Weights of a small transformer language model.
Size: MLP 768 ReGLU, vocabulary 2048, 7.67M parameters.
Architecture: RMSNorm before each block, no biases in attention or MLP, untied embeddings.
Training: a variant of Adam for these matrices, 9821 steps.
MLP neurons of a small language model. Each row is named by its layer, matrix (gate and up: input weights; down: output weights) and neuron, and shows model dimensions 32-95. Each number is 50 + 15 x the weight over its row's rms, rounded and kept within 0 to 99. A neuron's up and down rows have the sign that makes its largest values positive.
Before each neuron's rows, "fires before" lists the tokens most often just after its 100 highest values on Wikipedia text that the model never trained on.

fires before: "==", "===", "-", "The", "|"
L5.gate231:48 53 60 39 69 57 55 39 64 72 42 59 51 59 64 81 81 32 59 57 76 84 27 23 45 35 50 37 45 56 47 46 59 49 55 47 68 55 69 55 31 56 79 43 45 44 47 50 46 35 44 26 38 67 53 45 54 54 30 53 32 70 62 56
L5.up231:73 56 45 52 51 54 08 58 32 53 42 51 50 43 58 41 47 33 46 72 64 34 58 52 49 59 37 63 76 36 64 52 52 72 53 52 56 32 53 61 53 54 41 64 47 57 80 07 42 38 53 42 39 29 55 59 61 20 54 50 61 45 21 25
L5.down231:24 45 59 52 36 60 42 48 74 51 52 38 64 64 57 66 78 57 62 53 85 60 57 35 79 34 77 50 53 38 45 37 50 50 35 69 55 48 75 35 67 63 15 46 74 43 43 61 46 26 54 45 58 39 58 44 20 52 38 63 44 43 65 51

fires before: "\n", " of", "y"
L7.gate498:75 52 43 39 54 64 48 39 38 68 58 52 36 45 49 37 56 85 67 37 63 54 50 41 67 40 36 49 31 38 42 73 63 51 57 42 70 49 42 43 50 46 76 51 45 44 60 51 56 32 46 49 49 39 59 10 47 47 09 50 81 65 54 41
L7.up498:64 63 43 27 53 54 52 46 44 44 62 50 39 50 59 50 55 74 64 10 59 40 53 46 57 12 39 65 50 37 17 66 59 66 61 60 37 48 39 57 44 33 77 50 52 57 62 56 37 60 41 37 60 33 55 11 45 42 27 61 61 48 36 46
L7.down498:46 66 29 38 24 56 40 61 55 22 31 36 56 41 61 48 94 47 36 75 76 53 61 29 54 60 55 64 58 71 73 42 61 27 23 64 36 21 20 59 46 68 66 76 75 24 38 48 56 59 36 44 34 34 66 43 32 40 40 17 37 27 61 80

fires before: "ed", "e", "es"
L11.gate587:14 59 66 79 56 17 34 00 55 36 49 39 18 48 63 65 46 92 50 57 58 60 25 25 58 51 29 32 50 69 71 67 62 57 46 49 41 35 54 47 61 41 70 41 60 48 44 43 23 46 56 27 65 48 38 37 55 55 58 45 55 25 32 30
L11.up587:39 50 34 53 88 58 36 27 31 38 49 28 17 46 51 38 47 66 37 24 46 59 46 36 71 82 53 36 37 50 69 60 76 80 35 35 50 51 30 57 44 54 56 64 30 59 44 17 48 30 47 40 56 32 27 46 59 35 64 31 50 39 44 66
L11.down587:53 58 40 43 82 60 58 44 40 34 27 60 35 41 67 59 52 93 29 51 66 47 44 45 26 55 47 38 44 92 70 39 56 67 50 44 44 21 44 59 42 44 46 71 34 44 57 75 64 34 45 17 67 60 29 55 24 47 47 58 41 21 27 47

fires before: ",", " and", " by"
L6.gate565:87 32 66 52 70 35 50 40 57 61 37 41 41 59 48 59 38 51 52 65 44 60 38 43 18 63 39 52 21 45 73 67 41 54 45 73 75 10 56 35 36 65 64 54 35 41 35 55 35 54 70 50 35 60 58 38 26 31 28 39 52 44 60 57
L6.up565:78 18 71 37 52 50 65 53 41 41 37 26 47 35 30 63 31 49 46 66 44 75 31 44 14 54 54 69 40 68 66 72 36 51 35 62 56 38 74 55 35 68 53 51 55 61 11 62 49 60 76 49 63 55 69 37 08 55 41 61 54 32 47 54
L6.down565:65 69 66 29 76 62 49 49 34 40 49 62 42 53 48 31 25 52 61 27 38 50 19 71 44 87 30 45 50 11 46 52 36 42 66 75 51 48 52 68 67 43 80 51 35 21 53 34 60 73 47 28 86 55 59 51 48 42 37 66 47 16 51 57

fires before: " |", "\n", ":", " (", " is", "\""
L11.gate336:50 45 64 57 68 68 54 60 38 52 46 26 55 42 13 67 49 61 67 62 52 35 64 53 75 71 46 38 37 30 53 83 23 25 64 59 49 41 63 58 15 59 66 44 48 42 46 62 46 43 73 33 26 23 56 28 29 75 33 38 67 77 49 54
L11.up336:42 32 64 49 56 77 76 65 34 68 61 51 53 56 47 61 44 62 74 50 40 52 55 51 71 42 48 36 57 45 62 59 46 31 57 68 51 40 70 73 00 67 77 31 43 53 62 56 39 26 67 36 24 43 49 35 28 65 51 50 29 66 50 60
L11.down336:54 76 50 50 54 46 44 39 30 39 55 82 55 27 36 37 47 42 61 91 43 58 19 62 41 52 39 48 54 71 55 44 29 59 62 40 28 70 70 45 71 43 36 28 51 41 82 30 53 52 60 23 52 54 64 65 86 24 51 14 47 47 46 33

fires before: " –", " |", "–19", ")", " (", "),"
L11.gate240:49 53 43 32 42 45 55 38 40 55 44 79 60 63 50 55 64 46 40 60 51 64 32 50 50 70 31 37 30 66 60 61 45 33 59 68 29 38 38 50 41 35 40 34 16 48 44 49 58 48 40 33 45 73 29 30 43 72 51 74 67 55 99 35
L11.up240:69 56 42 55 32 72 72 65 53 67 56 47 48 53 66 67 41 46 29 49 44 53 37 67 59 51 30 56 21 56 45 46 40 08 50 49 52 39 56 70 33 60 52 54 64 80 64 58 51 29 54 56 53 48 23 64 88 57 53 69 42 40 44 35
L11.down240:22 23 76 46 54 29 59 55 39 37 75 57 53 64 31 59 59 25 63 64 71 44 32 63 75 65 55 38 49 55 50 48 47 43 52 54 38 64 60 51 54 62 53 31 52 49 55 56 57 50 40 42 38 57 58 90 25 41 68 10 62 68 32 61

fires before: "s", "es", "r", "ed"
L10.gate398:39 65 20 56 45 29 37 41 91 78 24 61 45 48 36 88 59 67 56 67 52 99 56 36 37 72 46 35 57 60 57 57 45 78 39 46 65 44 40 51 70 31 57 59 15 56 58 45 47 49 47 23 40 42 38 34 50 46 50 43 58 58 66 69
L10.up398:50 39 65 52 69 57 57 70 51 58 38 48 52 66 41 67 60 80 33 36 42 52 33 49 73 79 74 58 57 96 39 58 43 64 52 64 44 37 48 69 54 55 46 24 36 44 46 56 14 50 72 41 56 50 37 37 48 59 51 70 29 50 52 71
L10.down398:52 50 36 36 23 48 45 45 38 32 55 29 44 61 44 50 63 49 46 77 66 62 34 54 58 49 48 59 18 85 44 54 65 69 40 45 48 52 54 47 55 50 35 89 80 45 31 57 56 51 30 45 47 70 57 28 42 48 75 70 27 42 57 38

fires before: "%", " |", "}", ";"
L10.gate502:35 29 36 45 56 52 44 51 38 65 52 42 63 31 65 63 34 45 71 63 71 22 66 25 33 23 37 39 48 58 83 37 35 61 56 70 50 23 55 46 43 56 46 63 62 34 64 50 48 26 33 49 09 41 34 53 51 57 28 60 47 62 57 40
L10.up502:63 30 75 38 49 36 59 48 13 34 46 41 44 42 36 59 15 54 53 51 44 15 58 33 31 43 59 48 55 70 62 46 42 40 75 49 54 35 64 45 48 61 35 46 34 60 83 36 69 29 56 32 24 42 52 58 55 69 55 62 52 69 39 69
L10.down502:64 40 41 50 51 65 69 61 48 38 54 67 44 68 33 62 50 61 37 85 40 63 15 36 06 49 35 38 34 52 47 50 59 49 14 38 69 68 50 39 38 51 40 60 56 68 25 64 31 69 70 59 75 63 50 37 44 29 30 49 23 47 58 61

fires before: " ", " a", "y", " in", " ex", " inter"
L10.gate229:65 49 25 50 76 60 39 66 65 61 44 53 37 64 49 38 66 41 60 40 62 66 55 48 66 35 35 47 58 34 70 64 28 21 47 63 55 43 60 34 36 55 55 43 31 20 56 56 39 36 50 22 22 40 37 25 44 34 53 31 44 76 70 40
L10.up229:69 44 33 42 46 61 56 61 75 39 42 44 18 54 54 36 50 32 59 29 58 58 27 48 67 42 46 57 60 00 26 61 62 58 47 84 26 48 52 64 63 54 35 58 47 32 69 57 49 36 51 29 48 74 60 28 52 48 74 36 39 59 32 74
L10.down229:40 68 63 49 54 62 34 67 37 44 54 62 53 32 42 23 67 51 51 58 39 48 69 64 57 30 48 51 62 52 78 58 58 57 56 38 61 54 49 43 13 45 57 41 34 51 72 18 60 62 35 34 67 19 60 54 43 49 45 32 41 42 61 76

fires before: " |", " ", ")", "x", "ni", ":"
L2.gate236:51 51 61 67 60 47 52 51 56 78 48 10 41 81 46 45 56 73 91 66 70 40 46 58 38 32 51 19 55 42 26 40 64 30 47 55 43 54 39 30 55 76 71 45 38 25 53 41 70 29 25 39 21 76 40 17 43 65 47 42 76 60 82 53
L2.up236:74 59 64 36 61 66 35 61 56 66 54 27 41 69 44 56 53 64 84 64 74 37 27 74 50 29 39 28 57 37 26 16 71 57 51 39 40 56 52 54 47 82 54 64 62 48 60 47 68 50 23 43 48 71 35 41 43 58 55 42 68 56 66 67
L2.down236:50 45 55 74 67 45 54 49 48 44 55 66 42 40 69 61 47 62 54 28 45 55 77 56 44 29 45 33 69 54 60 57 75 54 43 42 57 72 55 57 49 37 58 67 22 49 66 48 29 50 58 30 65 33 66 56 55 45 56 39 55 47 45 50

fires before: "•", "k", ":", "ing", "ze"
L11.gate268:41 53 61 70 87 31 41 47 72 80 50 38 65 61 17 81 43 70 62 70 47 48 47 45 53 87 75 61 48 54 53 42 22 46 46 40 38 33 48 44 68 55 53 63 37 47 46 31 55 40 41 37 44 56 41 28 27 51 41 44 28 36 64 71
L11.up268:37 58 55 46 12 69 28 59 64 62 50 50 25 71 66 60 63 43 68 57 59 66 65 65 58 46 31 32 69 59 67 65 49 52 55 58 36 65 66 31 38 36 65 64 62 61 58 39 51 61 59 46 44 49 45 61 54 53 63 72 60 54 46 70
L11.down268:36 49 56 47 68 21 52 37 66 47 42 60 52 52 36 41 29 39 62 62 38 58 64 50 33 38 60 65 55 66 29 57 36 29 58 78 45 51 42 31 45 43 31 34 61 30 35 61 49 34 50 56 29 64 53 73 48 34 48 44 41 64 33 26

fires before: "\n", " The", " He", " In"
L7.gate428:80 54 64 91 64 68 62 40 30 51 50 49 34 61 31 30 49 68 38 44 35 33 47 23 77 46 35 39 51 49 58 61 30 47 40 73 58 49 30 24 51 80 65 23 30 31 52 89 49 42 51 60 34 41 34 70 25 27 40 34 45 54 57 25
L7.up428:78 47 57 62 56 51 40 41 73 59 69 74 35 27 48 51 39 68 55 34 52 73 62 30 34 53 44 58 47 41 64 50 28 19 27 86 55 52 30 67 63 38 66 47 51 34 60 52 30 54 51 49 30 42 50 40 39 57 33 33 63 47 23 38
L7.down428:36 49 29 54 51 54 43 40 55 53 44 51 31 53 60 57 50 22 52 40 46 52 68 83 54 42 53 42 22 24 62 40 79 42 58 75 67 63 27 43 39 44 52 66 84 60 68 57 46 38 28 50 30 59 88 71 37 51 61 64 61 68 65 20

fires before: "s", " and", "ed", "ch", " of", "ci"
L6.gate592:59 37 50 68 79 57 60 42 69 72 30 56 14 55 80 47 51 53 61 64 66 52 76 59 33 44 45 40 41 45 90 66 33 30 38 91 72 43 65 27 68 52 52 44 28 45 53 48 66 35 45 31 46 34 55 55 47 61 36 63 51 35 69 48
L6.up592:39 52 50 63 62 48 80 35 62 54 49 58 29 31 49 54 51 66 26 34 50 23 81 58 60 54 35 67 50 43 59 56 45 12 51 86 84 47 59 66 58 48 45 31 29 58 53 55 48 41 63 40 55 46 56 45 50 76 30 57 59 50 60 65
L6.down592:81 17 48 53 56 51 42 72 44 51 38 59 48 48 71 43 36 58 55 55 48 63 41 49 48 79 55 49 64 34 38 57 41 42 67 24 41 31 32 39 24 71 71 42 79 54 31 51 66 43 47 38 52 53 62 43 48 41 62 55 40 38 55 47

fires before: "\n", "Career", "C", "E"
L6.gate498:50 41 44 51 80 43 28 27 65 25 55 33 02 85 42 37 57 79 58 54 48 38 60 37 48 69 39 44 32 38 71 55 28 33 35 58 97 58 18 53 44 64 51 30 36 31 48 50 54 53 72 50 43 36 38 23 35 39 48 30 76 59 55 64
L6.up498:51 68 12 33 25 78 37 27 56 44 64 61 65 44 42 42 45 42 58 43 71 54 33 49 44 85 60 53 36 43 66 11 52 13 61 48 40 57 54 22 47 66 37 37 64 54 45 50 39 19 69 32 37 77 47 62 51 28 27 56 49 44 56 82
L6.down498:40 25 37 88 41 53 54 51 23 62 75 61 39 38 54 19 41 47 48 41 34 56 30 53 44 31 71 27 33 75 40 51 68 48 38 60 79 60 14 59 40 51 39 74 53 49 46 59 56 40 48 48 59 62 26 24 49 52 45 40 39 54 47 60

fires before: ";", " |", "–", ":", ")", " the"
L2.gate590:57 67 74 36 61 44 57 43 46 57 11 30 62 67 64 66 56 33 70 54 54 64 46 49 52 41 53 36 23 64 52 55 68 45 48 66 40 28 43 28 70 65 56 26 19 65 28 46 53 35 26 30 22 46 50 50 63 47 43 54 57 72 57 39
L2.up590:57 67 68 31 67 40 59 51 49 55 22 25 80 72 57 62 67 34 65 51 60 41 35 69 57 46 54 47 34 59 35 54 70 43 65 59 46 23 45 23 45 63 53 45 44 72 57 68 55 33 35 26 56 68 63 62 70 58 42 72 54 62 56 44
L2.down590:55 31 56 60 38 54 59 57 63 00 50 49 37 90 84 72 47 57 34 38 49 58 49 50 56 65 47 51 71 56 52 36 48 66 66 60 49 44 42 68 30 36 46 70 51 50 44 35 31 38 57 47 68 47 63 37 59 22 37 48 68 65 63 60

fires before: "=", "===", "==", "-", "P"
L3.gate759:52 66 62 50 66 35 49 41 48 60 49 60 57 56 78 84 68 46 59 41 55 66 27 29 48 32 70 37 56 55 63 48 65 43 53 53 14 40 54 56 39 68 70 40 44 39 42 55 62 26 25 34 35 64 57 62 58 63 31 59 50 81 61 40
L3.up759:57 58 71 38 57 63 58 54 68 55 55 62 58 36 76 55 76 35 69 53 59 30 56 37 34 57 52 63 66 36 57 37 62 41 75 45 46 27 31 56 35 55 43 54 42 55 85 23 48 46 41 55 45 57 52 70 62 54 44 73 52 59 22 46
L3.down759:26 40 57 64 60 54 52 49 71 68 68 30 60 66 62 78 83 49 45 37 65 87 48 46 82 56 78 29 40 62 69 37 67 43 57 55 66 51 66 50 49 75 48 54 78 57 25 55 49 55 36 27 38 33 66 51 24 70 35 56 34 42 48 38

fires before: ".", " |", "%", "th"
L3.gate275:71 55 60 55 75 06 59 60 73 67 44 24 46 70 43 61 43 36 69 51 32 65 48 42 19 63 52 54 34 52 64 41 45 58 67 81 59 49 23 44 37 59 51 54 35 42 70 65 57 49 47 60 16 71 34 54 68 53 49 60 48 59 31 43
L3.up275:74 60 79 44 54 29 75 65 65 43 41 41 53 53 38 68 26 37 64 24 15 55 62 22 21 46 52 56 49 47 58 37 33 48 71 79 68 61 20 45 56 50 30 37 35 61 82 54 56 42 71 59 28 75 42 61 71 45 61 59 43 32 43 68
L3.down275:45 61 69 35 71 68 54 62 29 31 33 54 38 41 49 52 63 29 68 45 35 49 65 45 51 20 55 59 28 60 01 56 48 40 70 43 39 48 27 51 69 46 26 45 47 49 30 53 20 33 19 71 76 56 57 63 75 54 45 73 62 44 82 30

fires before: "\n", " and", ".", ",", "ist"
L11.gate38:60 43 42 58 66 55 52 38 40 55 74 33 48 53 49 59 49 84 49 54 54 46 53 41 63 57 53 37 38 52 54 69 47 36 62 50 32 58 37 52 45 64 81 61 26 24 42 72 71 58 49 26 31 53 07 17 52 31 23 16 75 30 61 47
L11.up38:61 45 44 44 67 48 42 77 79 47 78 42 43 56 58 84 44 57 20 53 45 26 37 43 51 70 48 48 61 47 54 43 39 49 49 53 45 54 57 66 41 52 60 39 27 27 56 78 30 46 49 56 44 39 32 26 66 36 34 47 56 29 45 37
L11.down38:62 82 68 55 55 57 64 43 38 58 62 77 88 30 45 58 76 33 70 29 42 35 38 55 32 20 65 84 56 64 54 77 50 33 75 59 50 41 41 61 29 36 39 34 48 47 44 37 59 56 73 65 53 72 54 44 41 68 74 43 42 69 47 67

fires before: "%", " |", "'", "."
L10.gate703:46 47 49 83 62 24 51 61 43 64 46 40 59 65 37 47 32 46 32 43 46 36 48 31 17 33 35 51 24 57 47 52 29 30 60 63 76 51 10 39 58 52 49 59 41 16 56 47 44 44 43 57 20 44 35 60 70 45 46 66 59 44 67 56
L10.up703:42 63 48 73 45 35 48 59 40 51 45 40 52 58 24 58 27 44 44 40 43 49 47 52 42 42 39 42 20 56 45 50 37 36 69 60 70 52 32 45 61 34 39 71 54 38 65 43 40 35 43 61 53 50 29 45 61 48 48 68 42 42 58 73
L10.down703:49 82 63 33 46 49 62 40 61 24 31 47 55 45 37 55 68 50 43 43 53 56 27 43 63 40 76 50 58 40 20 51 43 40 54 58 73 26 55 18 37 28 56 36 70 31 33 55 30 53 48 44 58 67 43 53 38 30 91 47 80 43 65 38

fires before: "it", "ant", "ru", "st"
L10.gate524:63 69 55 44 58 46 43 42 65 57 53 25 46 62 50 65 67 48 63 39 31 82 45 45 30 65 62 14 28 56 63 44 58 54 45 59 45 48 21 50 28 57 51 50 45 27 47 49 75 50 32 72 36 35 27 57 66 40 32 29 84 72 45 62
L10.up524:54 28 40 24 50 73 60 56 65 41 56 60 58 50 57 76 51 42 73 48 56 78 99 18 54 59 64 48 40 66 44 70 19 76 62 48 39 42 49 41 30 53 57 33 27 85 66 42 35 32 33 53 26 57 47 50 37 36 38 51 31 30 51 60
L10.down524:49 80 57 48 22 55 57 58 84 52 60 56 71 82 42 46 62 45 63 56 63 45 49 14 28 65 52 36 23 80 47 72 51 76 44 56 50 63 44 50 54 56 33 38 48 44 38 17 81 24 52 75 10 51 55 70 52 61 08 61 31 62 52 83

fires before: ",", ".", " and", " in", "==", " as"
L10.gate596:48 30 53 53 77 45 42 55 54 87 55 51 41 43 67 68 37 61 52 71 66 57 59 41 67 65 69 42 43 50 43 47 18 30 20 60 52 47 58 48 31 40 69 37 46 32 35 34 46 57 83 30 51 52 64 32 57 43 65 38 60 74 58 52
L10.up596:72 50 63 61 70 33 63 44 63 66 50 46 39 55 64 42 41 55 47 56 37 58 35 33 61 75 59 33 34 55 46 48 40 47 44 63 62 36 58 73 36 50 44 29 43 49 43 34 46 64 69 22 53 49 56 45 54 45 65 34 39 47 63 58
L10.down596:46 69 48 52 34 56 47 69 50 42 29 54 54 39 42 46 46 17 39 23 48 64 41 46 18 53 51 84 40 44 60 34 47 24 79 59 53 66 58 53 51 46 44 15 59 33 57 73 29 49 53 41 72 44 61 42 49 82 38 46 26 42 52 49

fires before: ",", ".", " and", " in"
L7.gate440:62 18 84 34 56 72 69 57 75 46 56 43 47 50 60 45 33 51 50 57 49 63 11 31 50 60 64 44 29 36 64 59 29 59 22 44 80 37 60 00 54 41 69 53 43 42 35 64 46 45 52 41 48 46 70 54 54 50 30 53 47 61 80 48
L7.up440:52 57 56 47 40 39 46 61 67 67 43 67 32 58 52 67 59 16 64 55 49 78 59 58 35 55 46 49 40 72 57 46 27 74 61 58 17 34 58 69 52 54 49 33 25 46 63 30 54 64 58 26 44 64 68 64 63 44 61 50 67 38 50 63
L7.down440:52 43 41 58 75 42 51 82 46 34 53 76 69 37 50 78 52 68 24 41 55 43 64 58 72 69 25 71 39 18 45 61 17 26 57 72 55 38 27 20 46 45 42 41 37 48 44 52 53 45 70 46 67 34 51 39 51 36 37 50 64 47 48 82

fires before: "==", "The", "A", "===", "In"
L3.gate500:50 53 50 55 63 27 43 43 41 88 51 62 50 45 55 95 67 49 53 49 52 61 21 30 53 31 68 43 51 51 55 38 63 59 37 63 44 73 50 55 59 40 70 57 48 56 25 68 66 24 26 37 37 71 46 49 40 56 39 61 40 57 77 52
L3.up500:74 51 65 54 73 51 47 42 59 60 61 51 63 37 61 46 60 37 35 62 78 55 32 32 30 68 73 62 53 38 66 67 41 52 46 51 58 65 27 63 49 67 60 81 51 55 66 58 43 57 59 53 33 24 66 62 73 30 45 32 52 72 26 58
L3.down500:17 49 57 50 32 71 59 61 38 54 70 31 75 66 62 76 85 27 47 58 85 59 47 31 84 33 71 52 29 47 61 26 65 35 58 51 68 48 43 39 54 66 48 59 82 60 35 54 50 33 37 44 51 37 86 61 31 51 30 54 39 52 57 49

fires before: "\n", "s", "Release", " |"
L2.gate258:37 56 34 42 50 43 41 60 77 56 49 20 38 71 45 31 36 41 73 56 64 33 50 77 47 70 44 41 21 67 52 40 57 63 40 62 33 32 37 38 43 66 55 66 53 17 50 46 58 32 32 60 46 30 30 62 48 54 50 46 66 64 49 72
L2.up258:18 67 22 27 39 42 45 55 56 54 57 35 47 62 47 33 30 33 72 56 54 32 47 72 48 68 51 40 39 60 42 32 65 58 41 41 36 47 45 46 44 60 51 63 71 34 54 35 58 41 36 77 65 43 19 68 53 45 43 56 55 76 28 49
L2.down258:42 63 20 51 45 52 38 52 72 72 58 53 32 47 85 39 42 55 72 22 57 44 63 27 26 63 56 52 53 22 70 38 57 43 41 60 46 28 63 43 49 73 54 66 65 32 48 57 55 34 21 55 64 47 50 46 71 41 52 33 68 67 37 55

fires before: "\n"
L6.gate699:49 44 40 42 54 49 28 24 59 54 61 54 17 60 46 22 59 88 42 41 32 44 48 53 47 34 50 53 41 51 72 66 58 34 48 57 74 46 40 52 44 78 63 43 49 71 51 51 46 31 25 55 46 25 49 45 38 35 41 46 61 40 69 54
L6.up699:74 68 09 29 49 45 46 46 40 48 73 61 23 39 53 21 42 54 63 52 52 41 53 61 59 46 49 64 45 49 73 65 76 47 53 57 44 39 49 58 65 59 40 60 65 69 60 52 36 40 36 57 66 35 44 43 28 55 45 60 59 52 34 44
L6.down699:45 61 23 57 18 41 56 69 46 33 31 36 45 26 80 31 67 37 66 48 73 65 69 54 61 35 39 79 58 59 43 51 64 50 38 70 30 47 09 61 35 64 57 77 64 27 49 71 47 46 38 43 52 46 67 35 49 59 34 61 85 68 48 51

fires before: ")", " |", " (", "\n", ",", ";"
L10.gate359:40 57 52 67 45 48 30 39 63 51 32 64 13 44 59 67 62 79 47 45 30 59 66 50 63 46 49 29 50 65 63 34 33 45 50 64 44 63 38 19 19 37 42 40 48 45 51 31 55 39 29 21 51 55 22 51 50 49 45 60 65 75 77 31
L10.up359:60 40 61 53 56 60 63 51 47 57 53 51 61 47 40 41 27 34 73 47 37 34 37 64 35 46 36 58 49 58 56 52 46 33 80 75 46 44 66 31 44 55 31 65 40 52 74 72 50 55 20 42 42 32 37 72 64 49 42 30 60 73 37 87
L10.down359:55 27 46 60 62 66 40 46 50 48 70 56 69 38 54 63 65 34 39 62 64 47 54 57 79 56 57 28 61 67 61 42 51 37 49 45 63 69 61 60 71 59 52 46 53 70 79 35 31 38 36 35 54 56 71 43 29 54 62 31 53 42 74 57

fires before: "s", " "
L7.gate210:61 61 35 53 46 51 70 53 44 55 52 66 21 63 40 53 51 57 47 37 70 29 79 52 53 27 51 54 56 55 40 60 30 43 82 78 70 70 31 42 49 48 37 58 45 15 55 42 56 47 40 47 44 44 50 28 40 61 51 30 67 70 59 48
L7.up210:65 44 42 44 44 51 65 42 43 50 76 48 17 60 41 52 40 53 28 34 67 39 70 51 63 16 49 64 56 57 46 53 53 42 70 79 82 70 47 49 50 53 39 64 38 20 74 58 59 47 46 61 52 36 73 35 34 64 44 26 48 53 40 57
L7.down210:37 41 48 52 32 41 34 64 32 38 20 46 69 42 61 43 39 66 60 74 17 57 69 29 61 55 18 44 35 75 33 57 51 53 26 67 50 52 51 41 48 58 55 71 55 61 54 87 64 56 69 41 34 46 60 32 43 58 51 45 31 45 52 70

fires before: "lu", "er", "re", "or", "ant", "it"
L10.gate695:84 68 46 49 53 28 54 30 62 46 49 33 40 44 35 52 64 52 69 30 52 54 67 27 23 53 67 17 27 59 64 53 50 38 37 46 52 39 27 31 39 60 35 36 76 37 44 48 70 66 62 41 38 72 41 40 53 63 64 53 68 76 61 60
L10.up695:79 67 51 32 45 77 21 36 74 46 67 47 35 51 43 66 63 56 89 30 30 44 37 38 32 70 71 18 24 43 63 54 49 59 25 45 22 21 16 41 34 52 56 38 55 40 23 69 74 46 67 48 48 57 30 47 52 67 62 45 57 58 54 54
L10.down695:60 45 63 46 54 40 59 29 64 37 22 45 51 69 74 44 74 39 84 45 37 79 42 65 12 48 62 65 58 65 47 72 64 66 51 52 39 60 38 61 63 81 42 50 42 31 57 31 45 56 60 69 70 46 33 52 31 48 60 59 63 43 54 48

fires before: ",", ".", " |", " and", "\n"
L10.gate310:55 43 51 36 54 52 54 36 72 35 56 42 50 99 44 51 47 55 52 64 44 75 41 42 35 87 67 34 45 55 78 48 34 65 36 56 45 23 50 44 18 66 33 42 36 07 34 39 51 46 39 36 37 56 57 51 55 37 41 52 57 51 81 46
L10.up310:54 57 62 31 49 64 65 56 59 41 62 47 23 89 59 41 34 43 52 43 46 68 49 54 40 82 55 39 45 59 59 58 36 57 27 48 59 53 49 58 21 86 29 32 32 44 46 40 33 43 48 30 55 57 69 47 48 39 65 53 49 41 84 59
L10.down310:63 53 56 58 57 39 45 61 66 46 58 88 73 54 56 68 56 49 89 49 31 52 31 36 53 52 58 37 46 59 50 49 28 09 70 85 54 29 66 41 39 22 51 15 37 30 73 22 70 62 70 48 57 36 42 41 32 56 49 61 31 48 42 41

fires before: "it", "ru", "all", "ance", "p"
L11.gate494:68 37 41 56 72 45 44 44 76 38 46 40 48 57 52 50 53 61 70 78 62 73 51 44 45 54 40 56 26 66 84 63 42 63 20 54 58 39 56 43 45 64 99 49 32 40 58 61 60 67 36 78 32 50 34 48 62 68 37 59 47 20 59 55
L11.up494:54 74 32 46 78 37 49 29 82 28 36 44 33 60 67 71 66 42 92 57 44 48 66 50 39 60 50 56 28 45 56 61 34 57 54 31 57 61 15 58 33 63 72 48 60 54 35 69 59 55 38 54 19 43 43 36 58 85 25 62 61 35 44 47
L11.down494:52 69 54 35 42 42 77 51 46 37 57 50 66 54 55 55 40 48 31 44 39 42 40 41 29 41 39 60 30 81 70 45 46 54 42 50 48 75 44 44 55 58 28 30 36 49 63 36 73 52 28 55 30 42 40 63 54 87 82 65 53 52 30 29

fires before: "s", "t", "ly", "be"
L6.gate715:50 70 51 67 25 57 66 50 47 56 56 56 52 42 49 49 39 31 54 57 42 29 78 16 73 42 59 29 44 57 62 44 72 35 62 63 53 50 50 52 25 62 37 56 59 46 62 61 50 50 51 41 28 30 51 27 51 74 49 45 63 62 54 48
L6.up715:29 10 40 69 44 29 66 62 52 64 64 18 51 66 29 57 42 42 35 68 58 33 65 49 51 45 25 58 42 42 57 30 69 87 47 61 86 47 73 41 58 38 30 78 47 33 65 50 36 49 55 77 75 73 51 56 39 52 43 45 42 60 51 51
L6.down715:45 49 55 35 39 63 44 57 39 48 52 41 67 48 58 49 42 40 22 42 25 53 76 45 40 70 56 31 82 46 45 41 41 26 82 42 46 57 52 51 70 37 30 40 72 53 65 59 57 47 45 52 65 68 75 45 61 58 56 64 59 36 50 54

fires before: "s", "ma"
L5.gate168:46 43 59 78 61 30 51 61 39 55 62 25 18 81 57 65 46 51 41 52 37 41 68 29 56 56 48 35 45 47 58 50 36 60 58 73 42 66 30 55 29 66 48 76 44 39 39 59 26 46 52 17 28 49 68 69 54 47 47 45 75 54 73 37
L5.up168:54 75 51 45 61 37 47 67 63 46 49 46 24 62 54 54 76 52 17 43 14 43 44 40 37 71 58 42 59 43 45 58 52 46 75 61 46 70 41 74 58 60 84 60 61 32 39 63 50 47 29 53 79 36 41 50 46 48 59 24 45 71 76 54
L5.down168:18 68 58 45 42 53 38 72 66 79 45 57 75 47 33 55 18 46 55 66 15 54 55 61 25 67 47 57 70 85 43 52 46 53 37 36 47 63 44 37 53 38 45 44 66 51 47 37 56 13 63 25 67 54 50 81 45 54 23 62 43 75 38 60